From a checkpoint of a small transformer trained on Wikipedia: 15 layers, 12467 steps.
MLP neurons of a small language model. Each row is named by its layer, matrix (up: input weights) and neuron, and shows model dimensions 16-111. Each number is 50 + 15 x the weight over its row's rms, rounded and kept within 0 to 99.
After each neuron's rows, "fires after" lists the tokens most often just before its 100 highest values on Wikipedia text that the model never trained on; "fires on" lists the tokens most often at its 100 highest values on Wikipedia text that the model never trained on. A number after a token or word is its count.

L9.up681:47 64 50 60 69 62 40 44 53 37 52 34 40 51 47 27 47 42 62 58 52 49 61 47 56 30 39 38 61 49 60 29 63 48 29 18 51 49 50 65 49 51 42 61 49 60 57 09 29 68 32 23 65 43 36 63 42 70 36 69 38 28 51 61 37 47 44 70 57 53 47 58 46 60 57 33 59 48 53 36 50 48 49 40 69 52 70 33 76 37 37 86 63 48 65 23
fires after: " " 44, "," 41, " which" 5
fires on: "1" 28, " and" 24, "2" 14, " " 13, "0" 8, " was" 5

L2.up407:48 47 58 54 66 58 53 36 82 49 45 51 43 37 55 24 12 26 46 37 41 51 42 82 46 68 57 46 68 73 45 18 44 38 55 51 79 22 62 67 44 37 41 39 70 28 59 50 44 87 47 40 55 52 40 44 73 63 52 51 52 51 60 42 49 27 35 59 47 51 38 55 34 75 56 32 66 53 58 40 52 44 43 30 65 70 71 38 51 33 53 59 75 41 58 57
fires after: "\n" 50, "0" 14, "1" 13, "3" 6, "2" 5
fires on: "-" 60, "–" 37

L9.up1239:49 75 62 38 68 85 38 49 51 43 63 45 37 65 69 20 42 46 53 65 62 46 38 59 59 57 35 57 44 29 62 59 78 63 61 46 41 68 31 53 44 42 69 27 63 43 44 43 67 77 55 64 47 45 59 34 56 46 32 59 34 65 58 68 46 68 19 50 45 57 22 71 50 92 70 43 47 41 65 28 47 55 55 52 35 42 63 40 88 40 39 59 43 58 61 59
fires after: " " 66, "–" 5, " (" 4
fires on: "2" 76, " " 7, "in" 4, "s" 4

L12.up1109:61 81 59 55 46 44 38 63 28 38 48 38 61 44 49 38 45 58 46 69 32 38 61 70 63 54 19 79 58 55 43 50 37 57 41 40 60 45 59 74 17 38 42 49 58 68 41 48 35 57 63 51 72 47 29 43 50 48 37 63 44 59 54 35 63 37 54 44 46 25 45 51 46 52 67 35 58 60 32 38 49 51 76 59 31 41 48 43 59 34 21 40 45 36 69 41
fires after: "2" 26, " " 16, " UTC" 8, "8" 8, "–" 8, "0" 5
fires on: "2" 22, "0" 22, "1" 11, "-" 7, "+" 6, " record" 5

L8.up586:38 35 58 30 44 69 49 40 54 70 47 79 48 35 43 51 26 60 60 46 60 36 43 58 35 73 38 46 57 44 47 46 36 48 40 50 57 51 76 63 38 00 62 22 51 32 42 50 43 56 54 52 80 45 39 76 63 66 76 48 71 61 66 62 36 37 60 27 60 60 37 60 52 46 32 57 62 25 22 29 72 73 54 32 28 40 44 55 24 41 40 68 38 16 45 40
fires after: " U" 40, "S" 17, "-" 4, "U" 4, " F" 4
fires on: "." 57, "1" 7, "ly" 6, "s" 6, "z" 4, "l" 4

L12.up39:45 65 46 31 38 39 33 65 32 49 46 40 25 41 66 30 55 56 45 50 37 76 61 70 42 67 35 70 80 40 52 37 30 59 66 34 47 48 14 55 64 34 33 55 40 66 70 69 67 70 61 64 66 53 46 43 49 54 48 55 55 63 60 58 08 39 27 53 52 42 56 42 59 43 33 50 64 58 35 35 40 71 57 45 43 38 82 49 47 52 36 63 50 47 21 52
fires after: " " 50, "." 7, "1" 6
fires on: "1" 35, "2" 15, "," 6, "3" 5, "0" 4

L9.up637:78 58 44 39 75 39 44 70 62 56 45 43 60 47 68 53 41 62 33 46 21 46 43 40 62 66 75 40 57 63 64 50 41 70 15 40 63 21 64 64 24 51 63 43 29 38 35 15 74 56 29 59 41 77 60 74 62 53 25 52 50 39 46 68 38 58 47 53 66 61 46 47 27 63 57 28 63 58 69 58 67 36 72 35 44 11 53 42 73 39 46 68 85 44 47 39
fires after: " " 36, "," 30, "–" 10, "-" 6, " |" 5
fires on: " |" 19, "1" 14, "6" 10, "0" 9, "9" 7

L11.up558:40 38 67 45 39 76 65 37 57 50 54 63 34 68 59 40 16 42 88 43 86 46 37 55 42 62 51 55 36 21 43 50 47 37 54 41 42 66 37 69 55 41 54 47 69 32 35 34 45 66 49 48 94 37 35 13 61 50 39 51 28 40 41 51 42 53 31 45 42 61 45 66 44 68 36 29 85 81 73 40 65 44 40 24 37 19 51 34 70 50 72 43 59 61 69 45
fires after: " " 81, " (" 16
fires on: "2" 97

L11.up947:54 60 31 53 48 52 49 11 32 46 56 30 07 46 77 30 55 65 71 34 41 53 50 49 37 37 51 74 64 56 68 47 31 57 56 39 48 58 51 88 36 77 36 60 54 41 17 34 57 42 64 29 49 36 47 19 62 42 36 71 53 65 40 54 38 58 62 65 45 62 27 62 38 56 65 18 57 66 50 56 50 67 48 22 49 28 46 50 74 64 52 64 52 47 49 62
fires after: " " 60, " (" 12
fires on: "2" 73, "st" 4

L6.up444:60 56 55 49 56 92 34 17 46 57 54 33 34 65 38 57 57 58 79 54 47 41 64 64 53 44 44 47 49 33 41 48 38 43 16 57 29 74 68 46 17 19 52 57 53 57 47 34 36 65 48 85 60 51 64 93 59 62 60 56 67 15 66 65 38 46 34 43 45 42 51 74 74 42 38 28 82 34 40 54 63 44 33 53 56 31 70 31 41 47 35 52 56 37 29 36
fires after: " U" 25, " November" 11, " in" 5, " In" 5, " Na" 4, "N" 4
fires on: "s" 34, " " 16, "." 14, "e" 8, " some" 5

L6.up496:38 31 53 55 46 48 31 43 17 29 56 41 50 60 43 38 48 44 53 57 86 74 66 58 39 63 59 78 50 16 39 46 55 63 48 42 66 48 28 57 68 39 36 57 70 61 36 65 19 49 58 50 48 74 50 33 54 38 37 47 44 41 55 53 29 45 65 37 32 48 61 73 57 55 44 50 53 32 56 55 42 53 41 57 62 41 65 48 35 58 47 66 53 41 62 49
fires after: "0" 28, "1" 18, "5" 11, "9" 8, "4" 7, "2" 6
fires on: "9" 13, "5" 13, "8" 13, "4" 12, "0" 11, "7" 7

L6.up268:49 63 50 32 67 61 53 42 61 42 49 44 57 39 59 53 56 52 52 59 58 50 42 45 49 50 27 55 46 42 52 13 64 59 45 62 46 31 42 56 42 35 42 56 31 19 57 15 27 90 64 50 37 47 30 76 55 79 80 38 45 44 41 56 69 52 29 74 60 50 25 83 35 37 24 45 49 65 46 45 57 45 63 73 46 49 38 56 51 67 72 49 28 45 29 45
fires after: "\n" 39, " There" 11, "-" 4
fires on: "\n" 37, " are" 10, " and" 7, " were" 6, "s" 6, " a" 4

L6.up200:73 66 57 58 66 35 59 30 80 44 50 24 49 45 41 45 37 55 24 32 44 49 60 75 35 45 76 48 58 37 57 42 32 60 22 27 72 50 62 79 36 25 62 37 45 46 26 68 63 57 55 23 45 41 51 55 57 82 33 51 50 61 46 57 67 57 62 30 44 50 36 22 24 80 50 45 76 29 45 39 52 48 54 38 48 56 54 46 43 32 58 51 34 54 55 58
fires after: "0" 12, "2" 12, "3" 11, "6" 10, "5" 8, "1" 7
fires on: "." 68, " " 7

L2.up658:51 62 56 53 78 44 64 51 45 58 56 68 47 36 36 36 34 36 48 37 41 65 45 90 42 62 42 71 60 45 58 23 60 42 38 42 65 50 47 78 23 48 56 25 60 34 60 45 31 85 45 65 89 74 30 42 60 38 34 45 42 52 85 43 57 35 15 56 48 81 34 70 08 67 60 45 81 42 40 37 44 54 42 61 39 52 68 56 57 48 45 32 42 56 33 68
fires after: "3" 25, "8" 15, "7" 13, "6" 10, "0" 9, "2" 8
fires on: ":" 83, " /" 13

L12.up1063:52 54 64 14 32 44 42 48 45 56 72 57 24 39 59 52 14 70 44 55 88 15 47 69 25 51 55 54 53 51 48 63 55 44 51 42 33 35 50 75 41 47 30 84 43 32 51 55 58 75 62 71 43 39 31 53 57 41 48 62 43 51 52 58 34 75 47 65 32 63 33 83 56 69 33 40 35 52 51 41 54 63 47 45 57 34 70 31 57 59 36 67 90 52 41 72
fires after: " " 78, " (" 14, "–" 7
fires on: "2" 81, "1" 19

L12.up1242:52 70 61 45 45 28 27 66 48 41 47 56 49 48 50 45 50 49 93 45 42 28 62 57 59 26 16 50 51 36 58 46 52 52 34 14 55 61 26 44 36 28 33 49 49 41 46 47 43 51 59 65 64 71 38 32 56 74 39 56 32 41 35 70 49 58 39 52 44 57 22 60 60 72 46 53 56 43 20 47 37 47 29 89 55 31 51 25 52 24 55 55 47 56 50 67
fires after: "0" 27, "9" 19, "–" 10, "." 7, "1" 4, " " 4
fires on: "0" 17, "1" 15, "5" 10, " " 8, "9" 8, "2" 6

L6.up529:72 32 40 41 45 44 36 25 67 47 86 54 63 70 50 46 21 08 30 77 44 76 50 81 60 61 65 55 62 28 56 34 64 49 28 69 55 37 61 73 53 51 36 56 70 34 41 49 53 68 45 57 50 69 55 49 60 40 52 44 65 61 49 57 37 40 53 50 41 43 63 56 26 72 45 43 62 43 36 42 33 56 64 62 28 67 71 58 76 65 41 74 82 54 33 58
fires after: " to" 32, " was" 12, " re" 5, " " 5, " were" 4, " have" 4
fires on: " be" 16, " re" 15, " being" 12, " con" 8

L12.up1080:54 75 47 53 61 36 62 56 58 48 52 31 60 33 61 41 42 08 24 22 56 41 47 65 38 50 42 48 60 47 73 21 29 55 44 44 49 51 49 60 50 54 53 42 46 35 65 25 40 74 30 42 42 67 44 34 41 45 44 40 60 45 75 57 41 32 56 54 77 46 51 51 44 86 56 47 66 54 30 27 29 32 64 59 59 61 61 70 53 47 30 37 49 43 41 39
fires after: "4" 18, "2" 14, "7" 14, "3" 11, "5" 10, "8" 9
fires on: "." 94

L9.up390:69 65 61 60 21 71 45 11 41 23 48 41 35 43 62 49 20 13 51 69 75 37 59 70 26 40 48 46 59 28 46 41 60 54 50 11 38 37 75 47 49 53 51 63 46 39 46 40 25 86 48 70 60 44 48 19 52 65 33 37 44 66 50 62 27 48 34 38 68 71 48 64 66 72 63 40 51 52 65 64 39 41 61 41 57 20 83 26 54 31 13 57 70 50 47 62
fires after: " " 63, " (" 8, "," 7, " of" 4
fires on: "2" 56, " " 27, "1" 15

L6.up789:38 50 52 59 41 91 43 41 28 80 52 56 51 07 69 38 72 44 67 54 65 43 47 44 21 48 52 60 38 61 38 44 29 62 48 50 53 08 56 66 31 47 21 54 62 43 16 60 18 82 46 46 71 51 13 75 75 53 41 78 54 58 52 61 51 52 24 55 60 46 38 37 73 63 37 40 48 47 31 31 52 62 62 57 41 45 53 55 78 56 45 99 41 47 36 67
fires after: " " 52, "–" 15, "\n" 9, " (" 8, "-" 8, "=" 7
fires on: "2" 27, "\"" 24, "1" 17, "'" 15, "ped" 5

L9.up183:50 51 38 33 30 65 45 60 49 45 29 30 44 63 44 35 38 55 66 68 64 57 66 63 56 41 41 59 41 26 19 58 15 71 24 34 50 56 61 51 17 48 71 45 57 34 47 61 06 65 40 92 55 55 27 75 77 63 62 49 40 57 57 76 34 22 59 39 71 23 50 71 43 55 47 43 45 32 51 55 55 48 66 59 63 67 30 60 50 62 40 51 43 26 23 40
fires after: "0" 40, "2" 22, "1" 5, "7" 4, " the" 4
fires on: "1" 20, "2" 20, "0" 17, "4" 5, " and" 5

L9.up333:56 54 27 33 70 41 47 46 43 58 66 18 38 62 63 38 39 63 75 41 70 33 52 39 66 44 35 61 42 32 31 61 37 53 40 66 53 72 65 68 10 32 50 70 76 33 51 76 16 35 54 62 55 19 53 70 65 60 60 60 58 31 54 67 49 41 32 50 70 17 69 52 55 32 46 39 74 37 38 30 55 56 50 62 49 50 45 57 42 41 60 51 48 46 44 44
fires after: "–" 23, "2" 21, "5" 9, "1" 6, "0" 6, " " 5
fires on: "6" 31, "5" 21, "0" 10, "7" 9, "8" 8

L8.up1141:60 58 62 63 45 71 80 60 65 75 44 45 53 62 55 58 55 58 85 50 72 56 55 62 38 37 55 61 38 73 44 49 62 62 53 16 70 51 71 50 44 74 46 47 42 77 18 32 59 48 51 30 56 40 23 49 51 55 46 40 16 28 50 40 40 48 63 25 89 70 75 77 38 37 53 29 46 20 45 52 57 40 53 58 80 30 55 49 67 41 34 69 90 54 67 59
fires after: " " 51, " the" 5, " mid" 4, " out" 4
fires on: "1" 39, "er" 13, " " 8, "-" 6

L2.up1106:42 72 65 49 66 48 47 40 58 52 37 67 31 23 68 44 51 36 40 44 59 49 54 39 43 76 54 46 60 65 68 04 63 35 36 44 68 51 51 43 37 43 59 48 61 56 63 31 21 64 46 32 40 54 33 57 29 52 45 55 44 39 51 31 51 39 22 30 57 70 40 58 58 49 38 26 69 58 57 27 35 59 24 55 86 44 57 29 46 43 46 32 75 26 38 58
fires after: "0" 19, "4" 12, "2" 10, "3" 7, "1" 6, "7" 5
fires on: "." 66, " had" 4, " house" 4, " population" 4, "," 4

L8.up441:77 70 29 57 82 60 55 51 70 31 83 34 56 42 25 44 43 68 53 46 31 38 77 44 34 32 67 75 51 46 55 69 68 83 50 38 49 46 28 74 39 46 36 22 49 32 27 29 49 71 45 60 53 63 55 46 63 85 21 73 37 41 62 50 67 59 61 54 64 35 53 56 54 51 14 48 77 09 33 42 56 54 70 50 26 56 38 47 49 26 42 59 38 40 35 39
fires after: "2" 32, "0" 19, " " 16, "s" 12, "1" 6
fires on: "0" 32, "1" 24, "2" 11, "s" 5, "9" 5, " " 4

L9.up430:74 43 41 49 49 39 54 46 51 56 38 59 47 30 53 63 71 56 26 52 51 90 44 45 53 82 55 16 67 50 59 48 37 75 44 58 52 55 26 64 42 41 49 40 42 57 48 21 40 86 66 90 53 83 48 73 44 57 30 75 51 56 62 66 43 58 52 46 54 31 61 43 51 80 43 60 45 48 41 33 59 46 69 24 58 33 58 56 63 43 26 55 53 60 44 66
fires after: "0" 61, "9" 17, "3" 4, "." 4
fires on: "1" 55, "2" 14

L8.up1090:60 56 48 41 37 74 34 49 59 76 40 38 28 49 58 38 12 59 72 75 79 49 69 61 65 56 53 42 46 64 38 41 55 60 36 70 53 43 76 65 28 32 55 68 71 55 45 67 25 43 48 66 82 42 61 70 64 61 52 52 51 42 43 65 53 51 47 47 56 58 75 67 49 45 53 52 59 54 40 40 55 57 72 52 46 29 55 23 46 37 75 64 62 25 32 55
fires after: "\n" 25, " as" 17, ")" 17
fires on: "-" 25, " well" 17, " is" 17, "ang" 5, " rest" 4

L6.up395:78 59 66 35 46 46 53 62 61 45 61 44 60 49 35 36 51 47 24 47 66 62 60 71 39 50 57 57 48 38 68 39 62 45 49 41 62 55 54 61 60 27 44 65 50 17 29 71 53 54 42 25 70 70 50 50 77 80 68 53 54 80 63 60 81 27 72 53 62 73 46 59 30 80 37 41 72 55 73 49 58 39 40 54 64 26 49 36 56 41 57 23 64 30 09 54
fires after: "3" 22, "2" 12, "4" 10, "6" 10, "1" 10, "7" 9
fires on: "." 80, "st" 6

L2.up953:68 44 91 34 65 52 57 46 59 44 44 65 51 27 52 27 48 43 39 68 42 46 54 68 51 58 64 36 64 69 47 26 59 44 57 49 59 35 40 63 34 15 62 42 48 46 44 64 48 61 45 47 55 54 38 53 32 55 31 52 61 44 45 35 55 47 45 49 43 43 60 62 39 84 32 24 80 49 48 49 55 50 45 59 37 30 48 51 69 38 31 43 26 31 56 55
fires after: " " 22, "0" 18, "1" 15, "2" 12, "3" 6, "5" 6
fires on: "-" 96, " or" 4

L8.up1096:56 36 35 53 52 41 50 50 55 40 60 47 33 18 60 12 35 29 58 48 54 39 37 36 39 76 37 44 55 54 59 47 42 51 21 64 60 47 72 50 47 34 65 27 59 57 62 55 59 82 49 63 86 45 58 58 56 46 67 60 82 55 75 67 39 53 53 63 60 51 35 53 46 45 36 23 45 41 38 53 41 60 46 71 75 11 45 54 62 44 62 71 49 24 60 49
fires after: " K" 17, " A" 11, " U" 10, " M" 8, "A" 5
fires on: "." 43, "ra" 9

L9.up483:37 62 46 48 50 52 26 40 48 62 50 36 49 46 61 33 35 60 59 67 74 37 71 37 41 39 46 58 62 37 29 52 54 59 39 55 51 57 64 69 28 36 39 48 62 42 28 46 47 50 65 43 70 45 36 62 42 57 60 44 19 51 51 31 37 28 53 59 33 32 67 75 20 43 70 44 65 57 67 59 44 56 64 49 54 45 51 62 65 44 34 46 57 47 80 57
fires after: "2" 78, " in" 8
fires on: "0" 78

L12.up1245:55 65 33 40 49 59 64 43 69 70 55 41 44 35 74 29 52 56 47 47 43 56 71 63 42 55 47 68 67 41 46 30 67 56 70 60 47 48 58 81 43 43 50 56 57 40 74 32 38 54 62 70 41 55 36 70 39 70 64 53 54 60 55 30 17 23 26 25 46 48 28 28 29 57 53 22 59 66 42 16 60 59 65 69 65 60 55 21 52 65 50 59 75 33 56 50
fires after: "1" 21, "2" 18, "." 10, "–" 9, "4" 6
fires on: "4" 16, "6" 14, "9" 12, "5" 10, "7" 9, "1" 8

L8.up278:36 48 31 48 70 41 26 50 44 37 33 51 50 61 69 39 45 56 58 56 38 65 55 26 47 56 67 75 71 41 53 39 32 58 56 44 50 54 52 70 30 51 58 66 44 27 18 38 26 69 90 49 71 58 30 42 59 94 37 54 60 60 55 30 53 44 79 34 35 38 44 82 40 35 43 42 43 42 44 41 34 46 36 69 83 42 53 62 37 33 46 84 90 39 80 75
fires after: "9" 42, "5" 16, "0" 11, "8" 8, "6" 6
fires on: "4" 19, "8" 14, "2" 11, "5" 11, "0" 10, "3" 9

L11.up1172:68 27 50 43 56 48 44 74 76 22 66 61 35 60 83 26 26 44 34 53 44 22 59 51 63 35 54 57 73 26 48 38 34 71 53 64 31 68 58 70 30 40 46 56 58 67 24 52 49 74 37 50 63 51 33 39 61 73 51 66 38 55 65 52 41 43 64 56 45 54 67 76 34 68 59 22 70 78 51 45 67 93 54 67 42 52 33 57 87 25 33 51 71 51 75 43
fires after: "2" 71, " " 5, "\n" 5
fires on: "0" 71, "2" 5

L8.up641:60 39 39 36 67 73 48 40 79 38 66 79 15 70 70 35 40 63 72 45 39 65 63 63 66 29 83 64 40 55 73 55 64 45 42 45 48 50 47 46 53 64 47 24 60 17 30 30 55 47 43 65 64 70 56 72 43 37 59 76 44 38 46 68 35 32 29 68 52 41 58 63 53 52 46 52 30 61 53 27 53 62 48 50 45 63 46 51 74 70 56 64 62 54 49 50
fires after: " was" 18, " to" 11, " would" 9, " is" 8, " which" 5, " it" 4
fires on: " be" 26, " was" 20, "ly" 5, " originally" 4, " being" 4, " not" 4

L2.up1200:76 70 40 27 63 49 40 69 59 63 60 67 47 74 34 46 30 51 54 57 54 69 66 71 63 54 49 41 48 47 33 44 63 62 21 49 56 42 74 68 48 45 66 68 69 32 55 54 24 82 66 73 76 52 49 26 49 75 40 50 39 40 51 47 54 09 56 48 58 70 64 60 45 67 41 43 70 62 35 35 49 43 42 41 42 18 42 29 53 47 65 56 59 48 39 58
fires after: "\n" 42, ")" 18, " He" 4, "," 4
fires on: " was" 24, "-" 24, " is" 16, "=" 10, " known" 6, "|" 5

L11.up456:39 66 22 33 35 78 64 57 55 42 53 39 17 35 82 33 71 66 36 70 44 39 47 73 50 45 82 43 51 58 15 29 61 40 39 50 55 36 55 56 69 36 36 41 40 55 34 76 37 78 60 31 62 46 54 33 53 67 67 58 49 44 61 63 39 43 54 37 47 44 44 53 34 45 55 38 56 53 62 42 58 46 56 34 18 53 84 60 55 50 42 67 48 45 38 57
fires after: " " 47, "1" 8, " |" 7, " +" 5, " −" 4, " mm" 4
fires on: "3" 16, "7" 13, "2" 13, "5" 12, " " 9, "4" 8

L6.up1039:53 64 82 45 50 53 50 52 43 57 66 38 16 38 67 56 53 44 59 72 55 66 59 63 49 70 62 58 46 31 25 29 56 86 49 50 76 23 60 42 53 30 37 40 57 45 57 37 44 60 66 38 44 81 47 43 51 61 57 41 24 23 55 48 48 32 23 67 53 46 21 51 57 32 42 51 65 74 58 59 99 52 56 74 40 51 67 44 52 55 51 60 49 62 08 58
fires after: "\n" 38, "-" 25, " |" 15, "|" 8
fires on: "\n" 34, " Votes" 9, " Time" 7, " Release" 4, " Season" 4

L12.up1034:50 42 38 54 40 59 22 62 50 66 40 29 47 45 48 47 70 43 66 62 43 69 50 76 36 32 42 77 66 57 42 29 55 63 42 37 69 48 19 71 48 80 51 28 42 53 59 66 44 65 52 57 65 48 57 41 56 51 43 57 64 29 43 40 54 45 30 53 76 36 85 51 62 39 52 45 39 53 21 24 49 34 45 54 42 47 64 37 38 59 30 56 51 09 60 53
fires after: " " 74, " (" 5, "\n" 4
fires on: "2" 58, "1" 16, "3" 11

L11.up15:62 41 63 24 30 99 45 14 66 27 38 56 16 53 55 60 32 32 55 62 88 36 41 62 27 39 51 18 41 35 35 64 40 42 44 30 64 31 57 41 49 65 63 42 67 42 38 21 35 57 49 64 54 61 52 33 62 56 62 70 58 39 42 54 27 53 36 52 75 61 58 63 66 53 71 58 73 64 68 49 53 38 37 32 61 37 46 28 60 38 21 51 74 68 63 60
fires after: " " 73, " (" 22
fires on: "1" 97

L12.up500:56 57 59 67 46 65 49 41 56 55 60 24 48 66 42 44 53 52 89 78 63 69 49 60 51 36 44 43 37 84 38 17 71 64 43 33 78 56 69 66 35 54 48 37 53 36 35 55 45 52 55 68 65 49 33 57 50 69 45 66 52 78 80 39 05 57 28 36 63 37 39 54 53 43 67 28 26 54 30 46 45 69 53 63 50 49 35 24 55 36 30 65 48 40 46 57
fires after: "0" 26, "–" 19, " " 11, "9" 11, "|" 9, "2" 6
fires on: "1" 19, "0" 19, "2" 14, " " 7, "4" 6

L11.up894:50 52 12 59 46 48 32 17 41 49 44 57 30 17 57 32 48 15 59 38 44 24 31 71 36 62 61 39 38 75 58 38 22 46 64 40 82 48 67 59 60 60 29 54 50 43 63 38 36 47 48 30 75 67 58 48 54 69 52 55 32 43 77 66 69 27 55 40 97 63 81 68 22 63 64 33 64 64 45 36 37 35 44 28 58 40 64 61 60 34 42 44 55 37 56 41
fires after: "," 54, "6" 7, "0" 7, "4" 6, "5" 6, "7" 5
fires on: "0" 29, "5" 11, "8" 10, "4" 10, "6" 8, "." 7

L2.up79:80 68 43 45 53 52 57 36 50 49 77 62 53 39 51 18 41 66 54 50 54 80 45 72 52 42 44 80 59 47 55 42 48 50 25 29 60 55 51 63 30 37 73 38 87 40 29 41 28 65 37 67 66 52 46 46 55 75 53 48 26 74 58 70 68 58 40 30 77 65 63 52 11 76 59 58 83 49 33 40 47 58 57 16 37 45 63 46 73 49 30 48 56 57 39 45
fires after: "0" 17, "5" 16, "6" 12, "7" 12, "1" 11
fires on: " |" 88, ";" 10

L11.up591:63 55 45 51 54 60 58 43 57 24 56 55 56 64 59 56 30 58 70 54 48 33 68 49 54 40 49 50 56 49 63 80 49 55 55 43 30 49 36 75 42 47 41 25 39 19 33 41 37 57 65 59 68 68 26 26 66 31 60 55 29 54 24 54 35 74 59 56 26 30 50 44 45 94 65 48 46 64 66 43 26 50 42 54 29 34 64 42 58 58 68 51 55 57 66 59
fires after: " " 34, " (" 13, "," 12, " March" 7
fires on: " " 42, "2" 41, "1" 7

L6.up1081:42 48 36 50 43 75 44 21 56 52 33 74 61 21 55 45 70 43 50 42 69 46 44 18 69 40 50 31 57 59 50 50 57 66 31 46 54 33 58 64 18 59 35 40 54 43 75 31 37 58 52 47 68 77 45 36 50 42 40 71 58 44 43 39 48 56 40 38 29 70 48 61 43 67 39 65 68 69 43 44 39 55 59 39 57 35 56 73 52 43 40 62 55 30 55 67
fires after: " " 75, "=" 7, " (" 7
fires on: "'" 28, "\"" 13, "i" 13, "al" 9, "ti" 4, "ri" 4

L9.up102:61 49 47 57 90 83 36 52 59 64 67 53 33 58 35 43 54 36 76 23 41 47 78 69 55 29 41 59 60 56 42 52 57 81 69 46 75 45 33 71 53 44 46 61 67 77 38 43 71 68 53 56 68 53 36 52 67 56 38 51 31 58 64 54 19 55 37 39 78 44 67 39 46 56 12 77 54 31 66 30 42 47 54 01 53 55 59 54 51 44 33 75 53 41 22 46
fires after: " |" 57, " " 17, "," 8
fires on: "\n" 56, "1" 5, "," 4

L6.up6:80 47 50 41 62 41 39 44 39 34 60 48 48 65 56 34 63 84 66 35 57 67 57 60 63 32 53 43 55 67 18 67 18 49 38 31 53 43 86 69 23 44 51 37 74 61 58 44 21 54 35 84 61 51 50 59 38 49 44 87 39 51 66 62 37 40 43 40 63 38 51 59 45 13 48 43 65 66 48 50 74 54 40 37 44 46 64 20 47 53 52 55 55 38 70 44
fires after: "5" 21, "0" 18, "2" 11, "k" 9, "7" 4
fires on: "0" 19, "6" 18, "5" 15

L2.up1049:55 65 70 46 50 30 83 60 46 65 76 46 53 39 61 29 42 42 29 53 38 71 87 86 56 62 45 68 48 32 57 38 54 44 57 44 66 51 47 45 56 34 81 34 67 55 49 49 39 65 54 60 60 50 55 46 70 58 36 63 50 52 48 56 61 63 54 42 64 54 49 52 13 69 56 45 62 49 55 33 44 43 40 51 54 48 64 47 50 51 35 28 36 60 45 45
fires after: "0" 27, "1" 17, "4" 10, "8" 10, "2" 9, "3" 8
fires on: ";" 99

L8.up950:59 49 68 63 67 90 66 40 56 62 61 41 60 22 59 57 60 42 56 40 61 49 50 50 38 47 59 56 61 54 32 53 59 48 43 33 48 47 49 75 40 43 60 33 26 48 46 44 53 67 49 46 67 65 58 61 90 63 52 43 73 44 68 62 35 47 46 44 68 48 21 74 59 54 44 17 49 47 42 42 51 70 48 56 60 39 31 53 58 63 44 60 77 34 68 30
fires after: "0" 81, " U" 7
fires on: "2" 79, "." 8, "tin" 4

L9.up73:82 70 28 63 55 67 55 64 58 18 71 51 38 33 69 00 32 43 25 60 25 48 67 58 49 58 56 34 50 63 21 39 16 61 56 32 78 35 31 75 34 42 39 61 40 42 56 24 50 70 39 65 29 77 44 90 52 99 48 55 61 32 78 67 61 45 62 59 45 53 34 51 31 34 54 49 69 63 45 76 27 52 42 30 36 37 39 61 76 29 57 54 37 41 70 45
fires after: "," 33, "0" 15, " |" 11, " /" 7
fires on: "0" 37, "," 19, " " 10, " (" 7, "6" 4